Part of a small language model's weights.
Architecture: RMSNorm before each block, rotary positions, biases on query, key and value, tied embeddings, capped logits.
MLP neurons of a small language model. Each row is named by its layer, matrix (gate and up: input weights) and neuron, and shows model dimensions 112-239. Each number is 200 + 40 x the weight over its row's rms, rounded and kept within 0 to 999. A neuron's up and down rows have the sign that makes its largest values positive.
Before each neuron's rows, "fires in" lists the words (lower case) most often at its 100 highest values on Wikipedia text that the model never trained on.

fires in: "of", "in", "for", "de"
L3.gate527,162,127,240,121,220,211,149,260,178,202,235,178,160,180,126,199,257,173,220,150,207,239,156,137,192,251,227,205,229,204,153,206,172,120,125,232,248,170,225,256,182,235,217,147,169,239,166,184,145,189,143,164,187,263,188,116,149,183,194,211,235,217,156,302,156,245,177,161,210,153,148,151,158,259,201,176,221,209,211,205,139,180,174,303,189,177,185,196,120,122,215,157,189,206,154,294,223,180,270,192,239,126,278,196,215,146,254,199,180,200,237,181,163,157,158,274,259,212,246,221,300,248,155,271,248,176,137,150
L3.up527,143,224,116,286,223,239,266,178,185,222,203,228,160,211,147,186,242,219,143,165,220,222,156,250,206,187,198,270,168,226,156,228,191,246,156,231,193,132,219,179,231,212,123,198,214,198,226,209,174,192,223,165,220,199,157,187,158,222,197,218,277,209,140,303,204,212,185,154,169,141,194,203,343,209,241,229,257,217,233,146,280,97,220,190,180,242,198,170,190,278,240,216,204,180,152,244,244,174,261,182,165,151,136,186,205,207,140,215,157,162,255,185,232,236,136,162,183,245,103,263,215,207,154,141,248,181,169,156

fires in: "on", "of", "by", "in", "from", "told"
L3.gate951,183,291,179,219,185,230,161,261,230,249,244,154,191,197,126,110,296,158,215,238,163,152,178,165,224,133,203,226,227,259,219,202,162,180,78,134,177,155,156,176,249,190,244,177,203,186,210,214,202,200,167,212,238,228,200,204,223,256,184,205,194,241,262,140,177,221,170,168,229,175,159,230,189,222,152,164,206,189,107,175,253,199,183,219,308,202,228,197,264,217,216,164,217,224,187,267,235,193,181,252,207,245,128,146,181,201,222,283,205,178,211,188,175,209,136,214,166,132,218,204,183,215,133,200,225,229,207,237
L3.up951,201,206,122,173,158,238,162,252,201,248,174,201,209,207,228,176,255,155,189,262,243,186,211,238,220,199,151,133,203,182,226,217,140,207,140,134,231,128,120,225,120,161,226,175,246,217,206,250,186,229,150,187,217,262,160,217,232,213,212,233,211,162,209,163,169,223,192,146,238,136,227,225,205,262,224,211,249,213,175,154,226,160,126,234,226,202,182,119,247,139,301,187,236,199,220,222,172,213,187,223,231,265,181,247,139,172,258,246,189,167,234,234,143,218,126,202,175,169,282,196,194,150,198,128,235,213,264,194

fires in: "and", "in", "on", "of"
L5.gate945,218,214,138,142,211,194,265,228,160,252,203,174,262,196,158,132,163,198,173,254,214,175,147,205,211,343,157,259,191,295,205,151,229,227,193,104,268,151,255,133,225,208,177,266,226,208,200,164,221,177,236,202,161,216,313,148,257,176,281,185,191,193,162,236,101,207,210,172,199,217,220,189,220,204,147,240,130,165,200,183,175,269,250,221,202,250,229,236,95,202,170,163,227,229,162,177,201,192,168,213,232,154,240,165,206,181,202,180,192,235,240,185,263,214,193,235,100,189,178,158,216,119,237,246,213,252,217,289
L5.up945,224,201,202,205,158,256,200,165,256,172,215,197,244,240,159,170,120,121,288,184,184,177,194,132,186,226,180,215,152,145,200,201,179,145,173,68,218,190,173,184,170,176,204,225,200,134,205,218,181,223,269,183,120,231,254,167,229,210,232,270,155,217,193,219,144,155,189,228,266,227,148,203,239,232,194,218,193,244,179,175,223,211,239,115,157,228,147,217,172,183,292,217,226,231,96,211,172,212,209,163,206,202,158,175,120,140,253,149,180,222,197,221,207,192,172,195,131,194,226,201,207,187,194,248,219,198,98,169

fires in: "of", "time", "under", "in", "living"
L4.gate1011,186,122,142,138,200,189,177,173,169,215,183,187,152,157,221,160,208,106,211,301,182,214,194,200,166,241,202,146,181,215,219,180,210,176,150,211,191,204,229,187,206,197,172,208,223,162,164,232,221,184,253,186,227,184,154,130,276,238,143,219,210,188,193,179,212,271,183,214,221,206,249,212,221,210,211,160,210,231,233,189,249,225,198,245,186,233,183,239,174,139,319,251,167,192,214,221,112,239,190,152,266,205,243,221,225,162,167,148,216,223,209,212,231,239,171,151,231,187,225,211,217,219,154,185,143,215,296,254
L4.up1011,217,197,174,187,189,201,212,226,268,197,152,203,189,263,143,222,208,183,202,193,190,178,236,206,200,156,214,238,241,187,268,213,143,202,228,201,196,203,205,170,221,194,208,119,209,113,229,243,213,202,183,165,226,151,161,184,226,217,118,195,274,214,161,204,261,242,170,164,188,215,145,274,200,222,205,203,152,136,211,179,255,201,269,288,179,245,182,199,113,206,200,175,241,190,200,208,217,207,177,142,169,198,156,267,155,229,244,138,210,185,239,228,186,248,234,193,218,178,165,213,171,219,238,275,110,189,219,246

fires in: "for", "in", "of", "do", "on", "committed"
L5.gate89,222,193,232,227,175,264,132,178,220,129,262,143,277,191,220,115,227,201,292,229,256,146,212,150,175,220,159,171,253,277,143,99,224,163,182,183,221,265,220,232,268,166,163,177,159,152,235,208,191,172,195,139,244,249,266,120,183,281,163,163,207,214,197,174,172,180,229,152,161,219,201,228,264,175,205,176,227,209,207,167,224,232,175,142,178,204,228,270,149,141,211,291,221,236,169,168,149,233,168,165,221,220,215,164,195,162,157,133,198,201,174,212,196,167,203,167,242,225,211,157,167,210,205,181,213,220,247,246
L5.up89,185,209,221,262,227,213,198,161,137,221,161,154,238,254,202,166,175,215,259,187,252,159,187,190,304,259,189,253,219,208,247,225,138,193,192,220,255,235,233,244,211,195,154,250,166,145,210,212,192,181,186,244,248,256,151,239,263,216,124,226,220,211,252,199,252,249,201,163,135,200,210,211,227,146,217,197,239,211,174,219,186,230,249,196,146,158,262,232,211,223,225,245,188,203,202,185,206,201,257,160,166,196,122,207,186,193,192,166,208,132,180,265,220,198,211,219,150,285,133,164,127,219,104,186,215,177,221,262

fires in: "of", "among", "in"
L8.gate580,166,231,169,166,261,244,162,267,188,191,256,180,140,136,164,106,275,214,202,293,126,156,236,191,208,198,238,199,227,203,192,145,159,296,192,264,169,233,120,170,191,190,214,177,178,221,247,190,214,176,114,165,226,181,139,251,235,236,193,144,293,169,209,251,66,177,280,242,161,275,208,177,226,202,229,225,227,259,166,165,171,221,263,182,165,182,229,225,171,174,195,228,244,219,180,212,214,224,260,226,173,161,161,136,192,206,211,194,267,245,213,159,222,222,217,225,242,210,207,221,103,145,242,202,229,184,200,243
L8.up580,224,165,179,173,192,165,211,173,198,252,205,197,211,157,193,156,247,208,231,226,152,142,220,170,120,203,164,262,273,273,142,209,243,153,185,209,183,161,91,255,193,119,175,254,156,121,227,104,227,144,228,224,160,224,153,250,206,265,230,222,198,170,220,202,199,203,209,257,137,222,261,211,170,164,140,167,162,209,215,212,132,80,193,197,211,232,214,188,132,253,114,247,202,268,156,206,221,216,230,225,141,272,222,185,240,149,133,176,167,121,169,202,223,203,263,247,215,177,271,231,168,188,212,187,231,150,220,203

fires in: "by", "in", "at"
L6.gate657,115,180,171,267,243,155,186,207,200,216,231,168,235,242,133,207,320,202,193,90,180,135,250,167,148,206,216,218,206,239,200,213,201,214,216,213,163,222,177,183,207,224,174,243,226,266,177,156,157,195,186,206,225,173,187,124,176,160,148,216,160,222,228,244,173,194,226,254,168,197,150,165,155,181,183,209,170,215,263,107,215,199,215,219,216,225,233,186,206,182,173,191,181,210,127,227,274,223,203,144,247,226,118,172,111,251,199,256,194,207,215,225,275,134,215,239,226,269,181,196,159,244,201,209,196,113,255,214
L6.up657,149,210,132,229,175,202,237,228,237,156,159,222,139,186,242,206,201,187,181,167,197,207,136,180,195,250,213,244,265,239,202,145,190,156,184,226,214,183,228,215,230,129,160,218,202,235,241,159,202,139,250,168,271,217,176,165,191,239,204,296,200,173,177,175,182,271,196,151,211,131,171,197,132,116,173,192,194,195,227,178,201,175,204,197,240,179,228,230,197,183,206,246,187,220,210,212,261,218,232,191,208,148,181,254,315,204,190,222,160,152,211,194,142,132,128,180,244,251,194,251,223,232,199,209,242,212,312,237

fires in: "and", "or", "mirandola"
L3.gate984,212,203,139,190,270,269,128,234,160,199,225,260,185,206,183,131,192,168,213,137,152,209,171,213,247,158,216,225,156,191,174,235,126,285,101,178,206,193,175,206,218,173,166,203,248,164,203,173,169,233,206,195,137,200,196,142,289,148,192,196,173,263,199,216,222,172,157,251,182,212,105,197,116,254,181,184,250,220,221,190,258,195,224,200,170,239,246,163,246,157,164,202,89,218,100,191,188,208,272,128,201,228,85,151,217,230,234,166,219,167,288,260,201,156,84,196,222,225,247,195,196,121,229,212,275,241,170,223
L3.up984,263,203,186,185,211,246,184,137,224,163,200,207,229,138,170,279,221,219,219,131,203,168,133,191,266,148,151,174,168,149,170,235,193,148,182,271,157,250,232,174,167,179,185,243,195,143,213,131,265,193,184,151,206,115,194,199,231,239,249,153,182,239,179,203,191,160,217,114,153,128,241,245,213,135,220,226,155,224,191,235,144,273,241,251,238,202,194,249,245,187,206,253,167,209,243,210,180,273,183,238,216,206,202,214,176,155,171,216,261,213,129,139,205,225,208,151,130,242,193,271,191,241,145,227,183,203,278,195

fires in: "on", "s", "his", "its"
L8.gate804,272,242,221,189,227,171,274,199,214,210,228,176,214,142,207,233,118,222,230,228,167,149,155,204,174,122,181,204,150,279,209,209,230,202,215,218,176,181,169,166,216,191,203,211,220,183,188,206,222,149,188,189,244,159,232,153,161,150,177,268,196,203,106,164,164,219,162,159,139,261,202,117,258,214,221,152,263,247,167,269,200,188,175,193,152,280,226,250,235,184,227,207,252,184,213,176,288,211,274,277,170,295,135,189,159,82,231,149,213,195,172,203,158,235,204,219,196,161,104,237,229,200,216,179,188,239,210,151
L8.up804,268,192,192,224,235,181,217,214,180,202,219,210,212,129,172,228,150,191,162,233,119,133,198,173,189,177,209,279,153,264,188,308,218,165,173,200,188,267,128,180,228,237,217,154,133,203,184,212,198,238,160,152,178,254,182,205,212,173,245,240,195,150,116,238,215,260,154,183,221,194,249,151,306,216,165,224,138,193,208,193,253,243,243,154,219,314,137,282,267,185,194,225,279,280,158,237,265,181,188,169,209,187,184,196,246,135,191,114,198,222,158,181,204,187,236,162,189,136,173,197,211,226,187,203,161,194,241,223

fires in: "in", "of", "the", "all", "united"
L8.gate520,217,266,181,217,181,233,114,273,180,185,275,191,280,184,188,163,232,221,184,231,209,168,188,196,250,251,200,208,161,263,137,180,202,209,190,163,212,203,186,83,146,218,215,179,182,211,157,209,210,266,193,217,140,293,181,122,226,265,179,169,207,170,198,141,185,199,162,212,202,246,269,232,210,227,251,256,194,241,205,141,191,180,211,218,171,189,194,210,150,211,188,309,208,159,144,254,200,176,178,173,244,214,207,133,205,152,191,187,216,296,281,178,193,200,200,135,173,236,185,141,203,223,180,118,176,183,234,141
L8.up520,236,215,138,191,204,234,212,262,141,219,277,239,267,191,132,156,269,248,141,211,182,175,250,249,249,187,170,250,201,230,187,107,145,189,167,154,160,190,228,229,202,194,231,102,200,225,105,228,170,223,187,229,213,228,173,206,188,221,214,112,162,207,197,201,217,177,272,184,247,230,173,227,186,248,238,239,138,180,179,169,228,166,193,304,192,196,240,157,134,250,166,225,257,211,191,238,238,125,225,223,165,158,269,199,279,176,198,129,200,186,304,224,176,148,156,173,212,196,197,195,120,157,216,173,183,253,147,176

fires in: "by", "in", "to", "votes", "of", "during"
L3.gate254,207,189,177,258,214,221,228,319,250,220,208,268,146,187,138,226,263,235,153,186,227,232,200,189,221,182,227,140,187,186,163,236,164,161,177,242,188,122,207,132,201,260,169,177,221,193,185,132,225,240,225,228,173,212,208,159,236,156,175,163,168,204,196,135,193,107,141,175,277,248,268,268,234,240,197,168,134,226,198,142,220,155,197,113,122,217,149,182,229,178,176,196,231,233,204,246,185,190,273,182,219,194,156,205,205,200,300,102,170,263,229,206,104,220,217,206,140,247,246,211,149,157,176,246,224,213,278,193
L3.up254,168,120,141,236,246,183,317,229,252,197,181,271,211,237,194,182,201,186,187,160,175,197,161,250,232,163,158,189,208,185,175,147,158,171,279,175,218,174,276,263,181,237,170,156,239,178,227,221,242,220,159,215,165,158,135,164,161,173,178,213,164,190,172,162,253,121,130,282,231,165,297,278,184,172,171,213,209,203,243,128,202,214,227,227,173,193,151,131,228,241,232,218,216,183,175,215,186,214,170,180,135,183,241,218,194,186,233,152,153,204,201,183,169,202,207,139,230,235,163,184,138,159,110,222,225,76,184,214

fires in: "in", "town", "film", "on", "village"
L3.gate569,163,134,183,159,204,125,231,213,229,183,200,193,139,222,179,193,213,154,170,220,221,160,177,194,245,163,231,213,209,265,195,286,171,261,208,152,151,211,198,191,260,187,252,212,135,172,248,249,199,206,183,126,184,224,192,175,200,150,165,227,232,182,191,141,170,238,232,253,167,215,143,174,209,211,237,264,174,156,144,165,176,257,239,253,180,242,163,194,176,201,186,221,240,189,215,288,145,228,227,173,221,174,146,180,248,188,247,184,180,229,250,199,208,246,154,210,160,191,198,172,171,245,190,200,335,175,225,218
L3.up569,188,114,135,235,195,131,214,226,205,238,189,161,174,219,241,197,185,179,179,214,235,117,205,176,246,219,216,186,162,160,228,274,213,229,135,161,167,271,220,300,314,193,241,208,180,188,278,255,141,182,198,162,197,128,166,273,227,151,213,256,210,180,218,186,245,188,243,202,131,193,191,114,233,172,212,196,190,171,238,119,175,192,170,214,245,185,199,161,161,171,193,260,159,187,155,308,176,156,225,184,141,218,179,177,206,207,201,258,259,156,161,151,189,231,194,240,155,209,170,140,163,241,156,193,240,179,190,226

fires in: "or", "either"
L4.gate214,173,153,230,190,264,192,146,182,196,193,181,251,211,240,304,251,200,209,196,235,177,172,207,212,228,204,234,200,169,204,159,217,214,233,182,287,250,199,229,186,272,158,150,170,179,177,183,214,179,217,230,160,158,182,240,227,242,167,189,129,187,153,154,146,213,224,172,199,201,202,193,203,165,198,184,245,190,187,284,275,223,181,258,235,180,160,202,217,225,194,109,207,163,295,233,195,153,207,231,237,253,146,284,201,220,239,215,201,188,176,181,233,288,115,243,188,211,223,224,142,231,188,157,193,191,233,191,151
L4.up214,202,186,196,197,183,273,222,202,294,224,238,192,182,174,192,245,207,170,231,227,175,173,230,217,193,209,203,173,150,251,247,195,230,227,206,196,169,171,202,170,236,138,253,186,206,163,246,200,161,167,209,212,155,216,205,243,227,287,204,162,175,203,122,163,175,190,195,131,219,247,202,192,163,202,163,233,141,166,208,250,177,144,196,128,183,248,287,208,201,224,162,189,164,195,187,159,147,223,220,176,163,200,239,264,154,247,175,177,167,172,192,180,190,156,219,222,179,237,226,208,197,148,234,195,260,228,181,208

fires in: "of", "season", "album"
L3.gate975,167,225,302,223,176,240,228,216,226,204,264,143,217,186,203,238,238,198,214,175,166,157,293,174,248,198,259,207,183,147,168,231,213,256,249,172,175,169,166,197,248,173,221,147,170,109,175,203,235,260,102,183,220,140,191,169,229,156,181,234,186,266,197,136,172,162,117,186,282,226,196,231,210,174,102,187,174,233,189,165,172,182,169,249,170,228,256,266,239,255,212,157,258,184,223,164,204,215,173,182,247,235,240,222,151,155,182,252,286,210,199,163,194,253,224,236,206,196,165,232,250,219,212,203,201,181,229,150
L3.up975,199,171,205,223,175,216,183,211,255,258,160,206,215,208,232,202,241,205,229,229,211,195,283,115,230,182,200,178,213,228,160,170,239,173,177,185,176,177,232,174,254,172,280,288,119,204,224,257,117,192,259,188,190,168,58,248,110,240,238,258,249,152,161,205,217,213,214,193,161,253,209,238,131,221,170,182,210,100,222,173,244,165,131,192,238,288,275,222,155,246,192,198,222,189,148,128,217,272,142,222,162,196,131,247,215,236,167,155,170,245,165,186,264,163,198,213,228,163,205,257,159,156,214,208,160,120,253,192

fires in: "can", "more", "be", "less", "to"
L5.gate117,194,194,164,181,226,137,189,241,181,225,224,175,225,193,231,212,209,184,223,212,143,169,147,237,165,146,215,197,148,230,185,191,162,234,105,236,252,195,179,225,244,171,214,157,210,271,142,210,274,228,261,234,216,209,111,220,178,158,213,134,170,185,231,135,210,257,232,183,183,154,223,167,186,259,159,156,141,138,149,165,210,195,223,135,180,209,216,120,213,242,162,237,191,260,198,282,232,176,196,194,195,230,111,145,179,142,171,169,242,137,202,169,183,195,178,192,249,170,240,208,163,210,222,175,85,227,199,177
L5.up117,190,220,178,214,226,112,198,252,142,190,229,158,267,176,162,214,194,170,224,253,220,82,228,243,241,215,241,169,163,184,182,213,226,157,204,200,203,182,185,145,210,293,257,168,238,254,167,194,227,253,243,204,206,205,198,223,150,207,204,126,181,208,245,116,215,178,251,194,235,244,125,199,245,251,224,171,164,207,204,137,217,194,190,253,149,179,208,270,228,209,223,191,154,171,145,102,195,236,165,230,156,214,157,185,161,142,212,184,196,149,150,168,223,147,221,169,159,210,152,160,153,282,165,194,203,182,241,261

fires in: "in", "later", "of", "until", "since", "earlier"
L3.gate847,204,213,201,239,204,183,187,187,201,218,198,315,177,278,209,108,242,203,250,133,185,187,207,265,159,255,151,241,217,170,166,212,202,221,193,203,147,84,239,175,168,187,189,224,253,228,163,253,157,152,128,179,144,258,215,154,148,177,183,199,178,222,160,259,106,183,242,181,284,233,230,191,181,276,178,232,212,238,224,135,204,240,186,215,156,125,173,199,176,207,197,176,205,219,179,213,180,224,177,160,168,194,203,236,240,200,199,220,135,209,244,148,198,168,186,269,161,213,244,231,263,239,174,129,230,171,186,199
L3.up847,160,206,253,164,217,277,260,231,162,232,200,254,187,184,191,201,157,137,169,190,199,243,168,248,197,233,176,172,187,213,155,196,154,206,240,211,195,180,246,227,172,148,124,184,217,223,121,193,241,265,176,161,161,242,223,172,171,141,196,161,233,242,220,183,172,285,164,223,284,167,224,225,280,172,225,220,217,272,224,218,219,204,182,155,152,148,252,184,158,243,259,151,224,231,190,225,240,193,190,193,244,192,194,196,150,164,204,155,114,242,189,217,173,130,146,168,248,229,193,152,196,204,288,200,214,163,146,212

fires in: "to", "had", "its"
L3.gate337,204,173,138,206,245,169,204,267,239,223,132,241,265,156,194,216,183,237,232,273,175,222,176,183,211,142,187,243,185,179,177,171,188,235,223,252,227,240,167,175,234,71,194,75,262,139,203,262,288,150,146,181,232,236,214,190,176,267,209,151,226,183,168,251,132,279,249,195,165,244,200,164,223,257,177,219,215,252,103,186,174,151,171,161,150,234,185,185,186,220,137,249,196,169,202,207,152,217,234,156,189,267,180,219,262,191,188,266,127,162,196,232,155,128,264,220,216,207,277,256,251,175,173,148,103,245,281,189
L3.up337,191,176,189,211,165,212,227,221,164,202,226,185,204,247,229,228,187,236,156,161,247,239,203,188,312,241,222,198,208,165,115,253,286,141,196,254,252,171,122,207,106,261,279,231,230,202,213,176,263,221,214,252,177,116,189,234,182,129,181,197,255,190,190,194,194,248,150,215,294,193,118,197,224,243,155,184,229,175,162,232,258,220,270,209,236,246,190,273,242,160,187,176,205,252,194,266,249,188,193,236,146,248,196,248,206,235,220,193,206,213,240,159,206,236,138,190,186,164,171,238,162,222,191,226,187,227,167,250

fires in: "of", "in", "national", "on"
L5.gate972,205,273,180,254,178,227,203,248,253,292,223,143,193,266,183,247,190,210,275,229,176,171,258,185,130,207,192,222,194,197,227,187,119,192,197,198,222,203,194,230,195,170,168,193,193,219,235,201,193,299,249,198,249,199,197,182,196,245,250,125,206,294,276,239,214,203,239,147,162,178,205,159,147,214,191,190,176,202,157,216,250,174,141,222,163,195,200,241,228,147,219,164,224,186,189,187,198,221,213,152,218,205,239,147,217,157,155,205,260,182,235,243,190,205,208,187,174,166,162,183,226,214,213,177,222,223,182,203
L5.up972,219,162,206,208,227,175,148,204,271,235,120,164,197,257,169,266,206,167,265,290,146,222,174,210,252,70,248,156,249,239,211,319,229,201,192,106,188,278,153,245,122,235,217,204,172,250,159,208,215,220,208,167,254,234,194,202,73,204,229,209,185,157,140,239,306,244,180,147,142,189,173,173,195,252,202,187,231,287,202,149,253,208,221,217,245,172,240,225,186,225,131,213,265,205,225,192,147,225,215,139,134,130,143,311,185,208,193,194,165,162,197,186,165,196,227,182,214,178,153,149,193,230,143,284,215,202,257,169

fires in: "both", "in", "two", "all", "most", "of"
L6.gate952,146,218,232,194,236,190,165,191,205,205,242,183,211,152,191,186,211,214,238,191,159,215,132,225,105,190,124,210,171,172,168,170,129,226,154,232,185,230,232,184,234,146,225,217,243,266,98,155,178,265,194,194,118,237,294,187,198,226,129,196,224,219,124,228,221,185,218,227,238,217,212,172,230,317,285,204,206,262,173,237,198,248,245,235,191,217,181,203,195,213,196,145,223,214,173,238,198,140,232,211,289,171,217,251,199,120,148,169,213,178,255,219,187,270,173,159,183,293,142,198,222,217,237,196,233,270,177,211
L6.up952,175,278,222,245,220,228,258,222,166,161,268,266,215,153,286,181,176,154,262,231,161,155,238,244,85,209,163,178,179,176,144,223,220,155,208,211,167,174,174,230,155,198,222,203,215,229,161,233,181,263,275,197,211,141,195,139,192,259,231,170,221,270,254,248,148,226,177,254,221,84,203,172,190,275,203,163,234,204,245,227,190,167,242,212,210,236,157,226,182,191,250,153,177,196,170,243,211,198,188,214,184,120,166,159,189,162,185,187,215,238,234,130,211,176,252,128,260,171,214,193,138,241,197,179,165,189,288,211

fires in: "to", "and", "or", "closely"
L4.gate932,213,149,182,249,226,273,186,174,300,256,220,236,216,261,247,171,203,243,128,138,244,199,232,289,106,172,220,263,205,183,222,225,180,213,215,147,206,167,195,154,166,253,198,186,198,177,245,183,227,235,195,170,184,149,200,228,262,214,221,206,184,197,173,153,213,230,164,197,162,153,197,179,186,148,179,237,227,181,189,276,223,195,240,204,230,174,238,174,270,192,213,165,201,172,177,233,154,213,216,210,196,180,202,239,159,290,167,208,273,232,235,201,284,236,197,113,118,205,227,215,172,246,165,172,130,188,270,143
L4.up932,192,171,234,197,251,218,189,238,199,255,264,179,234,200,154,164,213,211,168,179,191,203,195,236,199,198,118,258,263,202,180,223,213,246,150,166,236,242,189,154,187,240,136,249,200,211,242,172,193,107,235,226,179,181,126,211,213,277,232,171,184,179,259,167,190,271,223,130,204,193,264,204,176,134,247,227,207,256,218,216,173,150,131,151,200,250,186,277,183,273,217,132,120,253,169,264,217,162,238,157,210,236,224,265,218,213,279,98,160,141,226,188,266,149,194,176,226,168,253,159,184,222,198,163,156,186,169,190

fires in: "to", "cannot", "be", "can"
L8.gate138,185,277,211,186,185,229,173,208,218,148,189,192,241,159,243,251,233,167,209,182,275,196,156,259,246,183,189,240,192,181,227,162,175,193,291,193,223,219,197,239,193,170,251,256,172,246,207,189,285,264,202,167,241,166,234,238,145,154,240,191,177,188,275,176,179,264,228,213,221,217,164,212,241,235,229,217,182,138,169,146,195,205,167,233,203,191,160,196,178,211,199,131,223,175,151,186,218,192,146,158,197,186,214,160,254,193,233,177,164,120,184,292,201,170,290,265,196,177,155,238,126,231,275,182,219,153,172,213
L8.up138,131,232,254,201,215,215,204,211,133,206,219,189,212,211,219,180,197,228,145,184,266,156,135,128,192,212,184,227,196,181,206,214,229,176,184,103,213,216,150,200,264,192,212,193,214,203,181,210,197,254,191,206,229,206,229,210,130,172,253,179,184,218,219,133,165,204,140,238,189,218,152,171,216,164,197,155,197,191,196,139,183,170,141,255,208,238,158,150,220,215,177,159,170,235,110,139,228,263,159,211,270,199,220,219,314,170,137,186,215,186,210,221,64,137,140,123,161,232,225,186,212,248,202,166,149,257,181,189

fires in: "and"
L5.gate505,236,191,109,281,250,158,205,227,200,168,243,282,239,217,203,257,195,166,209,212,212,181,138,193,320,226,177,182,151,167,193,181,188,188,151,148,223,235,138,198,223,203,233,219,197,198,322,138,255,220,146,243,109,205,145,182,193,247,247,248,231,91,168,223,205,249,180,205,195,226,191,165,143,217,188,216,247,257,153,174,173,257,149,240,179,266,171,181,278,129,211,274,119,196,181,189,187,254,206,171,214,196,169,155,151,224,204,194,153,209,152,200,144,261,202,243,192,214,176,200,190,240,165,170,167,256,187,219
L5.up505,185,190,145,244,232,305,170,222,140,187,218,174,250,169,230,209,187,138,201,223,276,232,168,249,286,202,274,192,237,180,140,193,199,173,97,198,232,247,202,198,238,164,211,186,147,262,222,206,252,171,143,206,159,219,163,289,207,229,210,185,196,219,171,192,144,191,216,206,140,215,267,196,213,164,135,227,173,229,180,245,237,194,207,247,212,251,182,204,218,93,217,224,218,223,201,219,211,141,191,220,189,268,225,193,231,186,260,185,146,166,191,225,183,240,125,190,137,199,193,186,90,192,164,277,243,163,184,215

fires in: "of", "in", "condemned"
L10.gate480,124,169,161,141,181,204,118,151,207,152,196,202,138,147,229,197,217,249,223,235,191,226,197,189,173,188,227,195,267,256,202,205,191,167,241,175,205,207,128,216,281,197,242,218,191,223,209,248,186,174,146,218,181,210,190,256,233,226,177,243,223,169,176,243,116,144,183,204,238,193,128,239,194,202,201,193,206,232,201,185,153,248,167,135,178,247,172,237,141,149,219,267,121,192,235,183,266,188,204,154,219,259,189,132,173,273,202,203,182,183,171,227,217,141,253,152,157,191,163,250,154,131,208,209,219,270,180,175
L10.up480,200,198,203,254,154,165,101,188,198,226,187,206,225,183,185,269,230,292,115,140,168,144,196,176,219,195,178,212,204,163,245,202,167,157,193,234,221,192,180,170,196,191,176,214,217,147,212,167,246,216,168,216,177,151,128,219,199,266,162,141,269,221,201,152,210,222,155,196,217,201,157,203,216,198,236,225,164,225,166,149,223,251,264,266,147,151,160,191,226,266,213,260,226,194,193,173,152,235,210,196,223,289,241,177,231,225,229,246,277,194,208,159,242,212,245,135,182,226,237,215,84,125,145,150,281,240,145,236

fires in: "march", "february", "november", "may", "april", "january"
L5.gate14,229,186,155,190,199,164,189,122,244,183,157,219,173,259,177,220,227,219,171,200,176,189,198,199,177,122,153,175,119,251,157,176,139,186,274,225,252,184,163,229,130,188,166,222,139,215,259,150,217,218,286,142,191,137,269,182,229,199,221,186,213,222,187,208,153,231,216,178,204,119,223,248,209,250,113,153,286,125,210,269,136,196,191,139,162,280,268,213,219,192,159,274,198,179,202,188,247,235,197,249,217,202,189,164,148,129,227,172,178,189,208,185,159,171,196,218,201,222,189,154,205,179,243,230,197,180,193,169
L5.up14,233,143,193,176,176,174,186,196,187,207,190,265,244,181,173,197,273,143,218,215,237,211,249,154,186,167,142,201,204,172,239,148,140,173,171,196,232,246,212,218,129,169,212,279,230,173,247,287,273,179,226,195,213,256,183,225,207,196,149,166,250,211,261,138,164,216,231,236,205,208,191,196,194,196,137,166,167,210,129,212,194,248,178,157,201,173,185,194,161,174,236,243,208,192,225,195,241,221,221,203,202,213,229,221,242,182,227,178,268,197,178,122,207,137,208,149,279,185,137,172,235,123,229,181,179,226,245,265

fires in: "with", "for", "in", "on", "from", "of"
L5.gate868,270,121,210,205,146,212,222,202,139,215,245,144,186,151,209,239,223,202,203,134,240,255,140,183,186,156,214,171,183,146,237,248,190,192,165,266,164,206,251,182,165,246,177,181,217,195,243,239,287,234,139,175,242,243,170,223,128,224,196,190,160,198,189,203,133,183,233,258,162,233,187,195,154,180,172,246,206,213,244,157,244,184,189,169,172,152,188,216,218,198,175,269,218,233,187,171,193,245,218,181,160,186,231,185,194,220,192,204,138,203,170,257,179,212,219,188,201,209,262,216,175,171,185,258,263,137,185,204
L5.up868,254,161,155,206,251,180,198,196,171,159,241,200,195,257,174,222,233,142,166,190,171,162,255,236,231,211,257,201,245,257,160,191,218,254,246,181,273,142,193,233,161,198,214,190,205,218,193,172,153,271,205,183,196,282,230,208,194,214,95,210,199,178,248,173,205,229,141,154,261,149,201,171,261,237,193,185,216,207,199,215,228,250,151,159,191,204,157,167,211,246,171,166,227,245,215,178,244,268,199,239,320,224,238,234,169,209,141,126,126,181,146,252,167,172,242,181,232,184,249,272,241,216,183,205,230,199,190,165